Weights of a small transformer language model.
Training: a variant of Adam for these matrices, 410M tokens, 6250 steps.
MLP neurons of a small language model. Each row is named by its layer, matrix (down: output weights) and neuron, and shows model dimensions 160-319. Each number is 128 + 24 x the weight over its row's rms, rounded and kept within 0 to 255. Numbers have three digits each. A neuron's up and down rows have the sign that makes its largest values positive.
A block is one neuron, or neurons of one layer that tend to fire together. After each block is what it responds to, as a language model described it from the Wikipedia text at the highest values.

L5.down89:119120139112161116097121117109132130153153118139100138098126103145124105194132105165146137147164145128151104139129147096110161105134118145145122127132168118150141174159161149124120107089103115089153141144115154091081144139125106142110121120076107119173161138143174138142109096177147144128121168157080123159140162123089099120103187123165143137137111098095117087140134124138092107071151101123122150123133134101103122134138187144145110126105057154138124114102162114116159146124144169
L5.down448:146166133114126130103115124137152154111137150117141113146154093153139123121157110145125117171160113133116146139151116085137122127129113107075121120111159147092153175109166094138169115108125129143144145145076151123096121156195127124128138110149143124128099091150149127117136156162141132137153119142094112122148129149124146122116134123155093130182139126111110147154093125156110138105154122171125139110095125103137136058139110156088089116115153116123131126123094118142117104143157150
L5.down612:134097134167126131112120124143084144118127124145123109131137142136117136168153109172144152126120138163141118120135114086097143111114156142110160165169149117119168098170078134168122106141125105113141140133085133134111121167136137123153129101110103100109165111140129189112133143122114155125134162116180126144166137084150107115135131084058105088147069144124149134102134136151119115135101132178125132146167119127126123128132149135129123148112166133127120144108111129107140132178080130
L5.down1079:149101082110135147129111138150136096145116110085114120128139150149132149152097118164100090113141134121124151146145107168134107115126159124115121145135112089117145158112110096134128138132092146117115109128131125108114143129119112183152121157161125119099128160147094175127175162117113135107132151094081085069149143209153118098130141106157132094114121124124102100140160132117113139105163163136126143123150141097105070118081115122145165089118120152171153079113157136164131114164149094
Final tokens of place, university and institution names after "in/at/from", e.g. Tokyo, Madison, Brown University; also commas in dates like June 3, 1931.

L4.down396:124112139094065132148127083134135143125145163102101134157073134115106145132160165177130115110124157126154183133124144129134110131124093159131104146113112160121092126172119137142109103112150108125132129132146113162124145144123097110131130122108104115091168180142101115081152113098095121120122131151148153143140150114124063205116117102160107136073119076120143143118126153122146121163132120126119153141140156103126111152140132127099143127120122136124130105172154139139120105157151172
Adjectival words or participle endings right after "the" or "a" that modify a coming noun, like required, estimated, following, first, underlying.

L4.down1112:132121120108130166128120101133104128077151123083137107096121128101112126086126136127095121144080120176161109172129146180153105131129144147108150117145154138097133116123133131170117101107145112114124142113173157124147159103103170126127118121106150123140149140121127119143164137113099142140117144150117162111155121059126178138181135127069063189140179117164113098123122166127135109126104118130094131127146125111099144125149167111180122124135115107152135100125146092179140119114110139
Finite main verb, or its ending such as -ed, -s, -izes, right after a person subject in narrative or biography: asked, claimed, says, tells.

L3.down4:131101127133106073124144143103092126113079103110127147133115127115139159179134104139135074124098114114138151141154153115120114142124105090104139133113113124164108154117106151112129135117109128105127081107095120160120123112147134094113156136175113137123139142114108156121111128119162136125138121109136096110092133131117100147122126186140116092160106126115137083127174110143113154102121128142113135129111168134168094141084160163129111099126176151092130121106145152100093132128128155
L3.down256:154097157151108091091109179111126108074103118101130161154107120143154117104119109161140072102090105154115109145099139118132134102116093149126145128129094119097140104145131123114156134110154152137134062103178123132087109158128112105123117102125137128115139146114125121098149140125111139111146093096128123072122123138124094123129114145156170098131124096141151109089173133121171080117125137135120152165100124152140138141120107126139102128119098136110161131109171141095170154116107127
L3.down259:149136111098126117119115136180166095148143146123159122121111134128132166152139119091135111154139123137136123094122122095104153102146096130072084131134172145217105125121097105132160159106120143153152115139142139123123125099141157169109121123156148103132132109152173099162127186118158161116137099136090115121141104134144140152135162118156145092103175111110121123114171111104160140160088104161120129142141149130096119085127159126111131088170146114178109114152137167152160155076092115
L3.down467:102138100101116136114064140106102122146139137118130131119106158176102113097130098130145140092129139134099124075124142143089102146138091089134156086138179167129131167136103157156159153134156131205117093119111139129117099145131138070123129143109181110100133160141151110129127164140150112114140155145118172156146143136166104127163143109135153142150140133121133124148186060119156103091092105155137134154124137135132131117115155099152120136120129112119096089163072150157155154137127108
L3.down579:132163097148122111083144157101110115104135156143171124123156127159144136125158118128141141157133140101133174124122132125126127156086153124126106084113136153148125134153122164131142140106151141157092141124112115120150178109195084147132117151149137131080126109126113157158112097120158123187121135082125098096164134105071100175111122136130145087143130131107112112125123067133169123128144167078113104137125142112124143136153090144098148125100111115146117159171131163146140120085146169
L3.down710:123109154126105132135107134094145104156123108132116154142120094152181120184118133149140112113131130069103149110124116117099146147136112090139089157112133094157114107132147109135223146118102135151136096114101106157141114141155097104093134165095114133106121124162102135129108133144115134142140141102106098154103138131119068114103143129137127097122136121136107106110139102139123135101116110127137114157128124109180090103076121150096121163137103149109161134127093150080114139185140116
L3.down744:111122136128102143047120159112130115125155063131141109098148101134097114117087092127080146117158122161102131082102127146116131078109146121099123084120104170156162114168138121108153120149144116147106156130127129144150159137126149124151104150130112105147145128133149095116089196130119093153110147096149094154170119132142153160109159152160080135162134109126135155116140132158157099116137115112160134087122155099113154081152126108093161114090112104139124124119105120166102098118140112
L3.down906:127129161130121126117137167163123121151099115108122087169113126115139105121141134154159130138095177135117105155130116132193094127122141126125139136186109117155138146093104146126118086126143144131111126083180102120116114114162136134091116146128136090152147139125146121151123105110122148080123096135135163148103101140171173088105127155105122122164111067121121142098088173132156135123116135139136161131128128141125101071091126094142154111150114118132167136132143126115144143126092082
L3.down912:162125156130119114134121105080160103159139114101116182130147137093149145104173136142140162146104129121085146107144128138122123165129050089129136099062129093154149150173117092128132152129133138078121100169108156114165108097120091090119104110141131159145131161153138167128154144102172132134127095118114100118143078144105173103149146126133124075148157111152119132113130142113084125101127159147163126158128146121182116149078126126154113165136126107107110135123126148103148109133138112
L3.down916:216087127121153116136093165154134162124093132122138148147077139131149177074129088137104103172155177136147085089085148164137138131152134134086105113136121119124090135135122128102163092108114139119122118135140095133129118106139072123110155104170165095142108108128115165138137130135140136105144147143120140145122096161112149087114134149126156082140149149117114127117152083138141099090095160139145127116148116124151115166125160092128128142135180086175143121133157161106118122170179126
L3.down954:177114130164143106156107144093102124143102110177138143153094097135163162139163105175159103136164134109108140122134125105084137118145095126098093135136091088137144120109142142131154155112122109148130094134126110139124117124194103055126129146141119122154141112123177162105111114112133127152138124104119119158098119186098121099092103191143168071134110144107138082096146083116129103092128148136152157160133131140159108161113107112135129107123149140087136131112123160103102132162175127
L3.down975:100108117131093130163142148148129098085108129101128097129115141099068117139122157170101160118109092149155145173181115139092093131104130154115158158063138130175126148150102118187144107103121136142157124065178140141123099115097127107121103125103128083104158108119120090150096143128113122085128102157136134078138153131132163142165103137117088166118133098129127107122138162106188079139129090135074165129109132107078153114119114147157171138143138142143115140131139143122134149075100146
L3.down1070:082137112121089126119141115124130112150163108098145079126174138085081100125157097143091161127118102167126119140138130163108074123112132165136214109119130160153126084090147113119115099154135154141123101129176137155102109061084091090119168120130135102149139175150104155112145145099104168118114133129134114113146156127107151152141147136134125103136112140119123134147114164129155115144156110136121158127155113109089131092146127100128148155118109100133154098163160127128117165114084111
L3.down1163:123132097105116108136114096159095126122157115132120131098158134132068138119131139122139089178178110115144115121113148118128108092131115144100123171103146123093095103119157153120147164164101111128099135165146136142152114143162105159194181156144142128099156153118106122150136133155125133142131120126118153084143150156110102154113180101128125145123120172143164118136150115157167133154166127110120123150099098137117104137120144140163123186108101124162141163110103159103128151113140133
L3.down1186:120078147147115103155150142126150157113126131120141116125106114117127157121170078138128068126125087078117156148108126135119119097157131120091092113146132104150159100126126105115110139126101136147117102140130128103159132107135153137105164098095154099146129160123139174108114117119162131157147123109160124089094123117103129158076111210143151112134102168154137105101139145131138099121146112134132095153131117104134115152077147128109132069138196130179125181135182185151163162099136127
L3.down1203:131087089082142109135107137164110173118181104122096147084098160120075119185126090147116114116148115172104103120117095100157124125114061102149140122106092131096106121179123163088153129135122126113140095087139133173092120126130122102116140097183129146144114106120131152116134150112104134170131098190139119166152134120139114133119149146136126153139154151182145113136160119120127134102111111143117124113133121104149126096107120139112136144125166104155152125064123159133112131116094117
The main finite verb right after a sentence's subject (name or pronoun), often in plot summaries or biographies, e.g. gives, takes, gave.

L5.down68:143155127140127126142123131071114116143074125124135188115153168115147109132142118121116125118135153136101107120136112132154146104140140131100125179163121133120121073148176127086152136126111121123148124152114140124113135116125126144142109141168193112111128120128162133117099114105112132118138167157121113130135092153116098109122140194108163133122157102132157100141148115113128193134128140115118159139150118118109116139139075166159127087123135115108150084118134107129114122117135145
L5.down305:131161154123144164146111140097135129146093150154136125106151109154100143139111157106190108115133158167152145168119102129112103147109144178165126110143146130103155088143075155078125105172122128115116092168137111118117124133138116163190106089140145130109080150141134137143080128148160125106163136102141102173119129114165164133131095069128110153148109130147130172109115158128159133125133096130139134147066111156157142074133128156157092141121146097144158124136134071095183124151121109
L5.down429:153175147136155141084126119111139166130100183129138157096132140121110124128132140104133132137149132139124109108147188145142140157149101105114104137140137106122121120135121099127136131153117146095142161123106139117167125123132140141158082074159140138136106116138136170140126155157123154123124136112133121172118110114113167161069106184124101173106165115124116147180114140110108112116098125085127128067157129129117184107157144172111110070133168097160172165140143057116152131105158114
L5.down925:100146117127125118117119132140129109111132109154109085164122167121105106111119138096114147139129131130092085079075181111141137101129107111078078116073165134133104136128170121157166132143117156109112140092124130131147121152107131112088148150111146098128105132121139145134086159113120175142169153117120145144146106116129108163112127130134085097157123077088120129105146118168096121133159136141118132114114172122113113145156130128077114120093140142137127182113126148151167130156125134
Past participles of action verbs right after was/were/is/been, usually in passive history narration and followed by to/by/in, e.g. moved, transferred, opened, sent; also weak hits on "(" after organization names.

L4.down618:135139124088106073092151094131175131154100075068144146158118121129111145123108115133106142176100135142130144135112150101144129148141103165132130107142132130160140117137097123124098085121173162102137148116097149155115121155116152187156136139118141108116133121114165126154109123126138121150190129123143115102083162141111115125137129123111134140132136169121117157097143111112112123095143148105103154131145148102146096119108144152111122121137165116149156152169130099179114137127128173
Final piece of a split year or multi-word name, such as the 07 in 2007, City in New York City, or ia in Malaysia.

L3.down9:112120132135182118111172121118167160135116124110158120126104139133154069094105160118145199154082122159138091112156100130149105128121178187129130151170113113100130175188098111138125146130101110107107106117101141136129117173085097145106094132172138130089138106117128129189115150151149139160147126151115164122152129121100137157153107092111109164149076136128136109116118151157119085115144120140138134137102122115144111140108136117125154131099097136138115126148109144180104115107103168
L3.down39:129118090119173142146112136128107114173103112147108120127146124102126135165119125195141116104159155113123164159122157123129145169100178129156152151169153127160141145143073130109142136112146122138148173121131105140066128164123106123129107133108103132132106145112127123130138130152139173160100121114126139131141165143068128123142164093144133111143146125071145111135117123138167157078156135109133105130160109123134127131118122164095126151107135149120142137145121154118142155126173152
L3.down210:109157141115131103106089139060122162128132143114110142126073147138110155112170095150132157172127145125151108102142129162122183122131137144151098143121134121141144123133098142120120103144113141122170110139140158146101149102103141124096127135138154115114120121105132146123138130104152128099130106132138112121137172146080154114144194103148079141116154166137106121108151124118170090095131087164147136102131108143128100134132135153108112104180165120101109133122093146137122120127151110
L3.down248:171099178169089161150099156106031120129093129136122102147152148135083161126114132121139129101112123127138123141118136088107120139146117085126097102158136097104128145166072092079127150116100102131145140111168116109173100094127116074121137129122142116115138144104135106130130118120089121134167087143130126178140097115157107118115102116134092110131047116144132125163108112105136105129091098102122129077111118133159153112158120132144145119156116106147156117135100147085147094100190147
L3.down310:124092115116100168105123109130124160102121139140121093147141150127139143084115156145159146152139129163148153154143102120116115087129146106158127099120135134113146140102157168114148116120143109143101113138125107147136188171126154123164083131097131132103089110117095142113139117132145152123100147108186166185140180099130097093092117117120108172147048157124106148149102114137144135132126142111168143156130138169102142171133148105132143110150150130125134150139112115130123123154141132
L3.down355:061115114119111096109151121123151116144114088121127106082116128172164095112126124109123091116112115147150136147159103083151115151144148108156149083119130161140130121125129125160134123090130139118123132111136122113135151071138146102139194136136125127108142169122119107105142144112129165116130146136100148114148153110132141137117071150128148163121115133134130124111113138119155134110121120144144072183156127137120141168101124118097115157104175136118132137091125139147101099074139163
L3.down361:102117077084116118076128098118133140148123151129154080102097128097119062092152127099141143179122118143125166148098144159128111126154156139133129115113155112099094138116116139149097109142164157099142141112166105086131206134124109135118107156162119155094128156091143157127132130130136122136146117113105118167151154127134173150138124113082156140175135131142128151155100128084130151152159138123169129144143116095111109144143122115096100114139161193143135078161119092136120112106134158
L3.down372:114080102133147116134110071127134123096107153151088106098155133120149160122137113129115167145157148166112133161092173162120125103095131099114165122110161145164158119099110128095124145162150152156125127127114134154082117136132149110156087167116117076113126143158112107128120103123116133099117122161188126112193113122175132134122173151119129131066123106135167104083113100115137149130134105131088132091134125130139131155083135127127165138142156150135172100113094113140114094141165133
L3.down413:110098144093133119089126131135164136167084124151145112121121122174134135120133133112101108189131132132098111186121126110175148119163148116155097145164111129086108139106161135126142132161120146162144139091139144107106166157131137096102106112121173152128104155105132126129103115135200152127126139133156114145143132157164146092107156157116116119125127119143136121158145119114159155136120143137124139124120148102104142081152124154103117136088131155095135151135124134190099125101183171
L3.down540:111126128103125121180100150143077129081127159146079123100124114146151157151131099133105126116142101120111118135134127189114131103136129111148162097188167137139140131132103117105108157135094157128156090098132130088113130115156115141112119128122094114182125126140112141120176139120092131121164164158108084131120136130185094084099119162097115119152114133092100141139143120141111161119120152135114160102123131140128133099162080130134148121133128153084122112160137130117087119096155105
L3.down608:116141134145146121067117099166132116132109131134110120162077089127123108169151094092165149139067128124144158158142118179075125089138151116136187169160100136154131123129136186130112122117155096146116132122155132142118130129141122147146117122115124131093132126154126143127147167153141137112088142135146162129157123128137176079188128141122138143124115108167148106163091132123104099121151105137147162132156134118103129108117132084159124146135079136079122111119138117153112160092108100
L3.down784:159115140099111152137113117136106170144120140125118130124126140139145145145185131107122104146153166140106130102099143184098149138143130117138101132155137135148097187160103118125120123118118136116183075109163140153111124158179161086129100082105064084137144110152129164116136119140110151106145117172112157142126117174145138091113090170141139137133099185112140101105153123144109135114160079145140117125178153128124149121101122125146137119114125133128134096089125131095122122108127153
L3.down1103:113139098123122103090130098125120170130127114153126116116145130149105125121164137173170102127138114081141137084114106167146134154119109123128134118139138119120125119185123136152123144157129102096137137163172188120125146131112088093117143188155124145154095121143124106110139136103108113130114080148091072107140163123118090138093134126161123104177116105176096115103160152152145133109165090124116158140141104091136187128155071148109140113121114111085132121110116142132098132113180185
L3.down1199:139086126129124141145096080144128148162110087095097091115133151114131096161149113099116140137110134129158105093137109160120135123107147119127143127134139108163129164100165086133106149121059153115178135146149102110107120118103145125131156120124162185136144149122128139142182101132140152105162127133118105124164164145140091074126163178125127146095113168109155129156111098113112131128131149148126127118129125118136083076122142127150120120139115121086112068097135104068146110067139132
L3.down1250:139128098142149090099092122137114150177126119112137116111098126139115121131123117155117103106153150153131101149137135119116144125133114121089174150137186165113100183148085127138102078140100135160109095095108139126119147105122120126114131117111132141094186163135112120107201093152170116095112159114158131155138098149109123118100134128129107118121141142102165139137163137125082117114157153113112160127117140095162151115138124120118086117123151154099146117158097164168091146113128152
L3.down1279:173146123115127157103107148173085126133112163133150080134166122139159115113180105089093050152161136131117133116098129136151151149160103148166113136136165121112128153094129175101130116137106085124157114125188090134119128142178148096150113103113153125105126119141114123136174084176129126154110186136112088157151123131117099157141122146128149134107130133094110143187125135120107171133154130176116120148157154151100119106166152072106078123149117138114124179132126115127132130126135122
Final token of a multi-token place name or year, such as Wales in New South Wales, York in New York, and 53 in 1953, often after "in".

L3.down8:124121116156113147096156130158105074122123132122133113112125150112094128123165159143063158133121099141143130157126119176148092143123116149145129187140176155139156143129152107139118123117114183138121101132159128137088144113077155161116093130140147141174136095150101158130161132136122125114124134093162143126114125148128120134175088143113087162121124138112124178166101113125119133141100126129117135129113145153111091117118127126110150126119134176143131144125125096128134159105123086
L3.down68:144085153156096133129174153109112114142142132126160160121130129136165121174151156135100138177134113102114096119161146115142124153119114151208114170133124149150167113122134116127140097150136121113157071119161118125124105145225089155105110095142111169150126123094114120129123107079098101135112156132150114133124108124125121106109145173158114147121143162132189139101113110129102144147104088146149146113158104093108164120110117173148122121133138108099147116153151145131135131135119153
L3.down98:109183127119160120136114131131114163131130097134133102110113139152156137107092129151139097118095142128180111125156083150130106121140140124142138103116124141088113130125100159100125130131186107091090125108106153107110125109140128121130111160136122103139136138109105136134057136120157125148123150152180177128137105109109095122145142056106102150160119131163090123105138169134088110114144125111154144169133101086165142144091141152118145142145104099158094124157100139145105114125108123
L3.down388:122123117147129137182091132109136130147174138111142107122130190127138094162172147114120128169107085119183092114119139180115165094200098116115131157149098130163117139111123131135182128108155094120122112121158146151140117161128175162136124134117091157143143154117139122136142142151136133111071129174139138107128114147088147069115149149157110136155115131115130126111094101115106120138114121102158156138094100110137140108116091141135157119152149126090139097148123137144111102119115120
L3.down512:108127122095124126143114133137139110090143152072134095110119121120118120109110137090097121124128115138161150138099167196128107100128134140137129149150185174051132155142150159129131110101124165134109141130162145120112093130144151133148128115138133105137134130122130129151142139158131108148148129119114126135143110165130151140165112096108119189126131116124139165156127151110147136119137099098130156123167157100096104130143135129141125146080094145147111147161150116141099151095151176
L3.down514:064137128152085153111122179158097106114124139150142099114135149150149131120147106109115147136142146130109106143101137165124152130135085108146111118155098099142107106139153138096129156155126088102137113165153114145103140128110144107119077145177155188140122111142109127136141119150080109154130164136120109163167134122149073131119175143120100151121159128143155139163120115130092101125126170101109182159156109067130163160151125130108121141110080116169116140157147154130125128100091141
L3.down532:088128156123153167150140151123136166083152140125131104185137113128081127065138122161120124146107157118112122107132122156144082144144134094120120098129138113141147134091132146122140097137166118068113146128147157131116135144082135175131115125133093136106173141183162096117129155118138093129165107128146140090138117147115124124140128114095091159120158144124182115119103169165132137144132072127081126100145105096120114154109156113169158123089145146107123134114154138166101156106145147
L3.down536:160157143136136106151146159147113135120075068110077196116138130145102149132120130151138168144138115091104075126085132110135123111105123115148121125130155082118072163143110136087162139117083147145128163143120125129125123099153137140086134088103153133162111139135132171124137123108103141117130139145110082156113100141134140147091097147123139149127151125114143109123157134131159111137125098149142124134148112136109127128105141173131156076088185145170111134113160157095140107120180090
L3.down571:144137162150165161119154183116095156163123136161138140099122102138141141127130096126135148172161095087095091112142184136136138120118100110161103121109142135125144108104140131151132133141135126134122165171185115107144120125132143093156106099146153111131112138101114168093140143121136079136105147175131142158104137157111142100123155171136145131120136153122106156188153109092121163140105110130166163101180113161127129118161129163134117116091159099137148154160135152073118133103141199
L3.down705:057164134069158141119129106139175135086161118099139128098098108093117133150097144117132106149104096131136123117110068097106109111093174145106160152119151170114150124142102114109123119157141105106115139131114134142132154133132106171119154127178155108110099123125140128139155158102141163131144097093121192123117153095087138110148140100160161151121152133140133138091188140122122141081122156150086157134143144160115152170131155080192123110147149124123119119116161134088123149107129116
L3.down760:111125106071130158127147125161135105092130129109128152143140152152060125067117161154118125163116164120156134151113132145164140133131176130155143141157125172118121123125119139146124132152118125133109126141127167125131103148107172125116123126130111141150102121143114076142144110136117130155103156126157149095163172100172159127143144102118122164070139105092132150144127134123104161143166114122091112068145119154089148160186133125153134113111142142152124140115137074179090119109162127
L3.down981:103167128129160129110131169117083134139124130160127148110141134129128161080149113106129141149095144119139169113125146172151081159087143109149125106138134130105150128133104124107098143144097129137129129168141131158159163138126117103140060135132153150102075146134131114124162136148110122099158103141141152100163102128110146133102097104160142160132111124109121146131187157148134145096097149103113163123114114093102175094170110125134127113114122088181094139143143126136102125134111102
L3.down1092:143117098092123095148145102080141122102114155096139150088121109142153136094147131097152125149170118145112109122126138169154155125128118123119163100107076199150105149113148113068128150098087126122141141109165110122132130157081123104129133125117110127160128138120181143182137118132152160087123129119189145145124069138135174116092107145143145146098122117145177142064147098118117144119138136136127155143120134091148078111152119142153120143151119104100109145132149141128135156102144061
L3.down1111:131145162142091119157133117120131162140158121087142092098104137159129138113151120141160165112104108116133119108077122107126127162065116073103128136188141142111129137139114126106107129091115118117091125130124163096123146117107153136126118144073092146127162125161143133170157140155124134155048111135080137087161133154140095113150131142143116086093157133118109169132118127149124108125104144097138127091169126133134118154150171175117150128135131093143116083123142096131146175148105139
L3.down1166:103165099113131110123144141138120126119060179119164132134146166186131171151109084094158113110103108106175131127167115121129171177096124132123111167149102131159120151150162119123106137141162122118156137130123110151096106146165125090106127167109121126094104105158119145156134146110116114115140122132104114089135107098146103198132155139117075163176138113100145166146141093142114150153147151116140136148130168088124159132139110115148142121116105082147086148138100134133103131113123088
L3.down1200:090121166125091106116094178133119165093123124113112111123107141127128136135150116100125123151099130177108137159152102138117129131111168133158159131157100123161164111111095123098148127127124175137105104139144149144111112160172130125119184127144095156098101145127110114111090111125181171108139112164174174115143138163123130127138118167120146101153106152113151101124063117169149169137139159153113122129160112164130097127150133078159144117143133140152140129111135099155076130088153149
Verb-final pieces, mostly past-participle suffixes like -ed, -ated, -ing, or whole participles after was/were/be, e.g. straightened, forced, sold.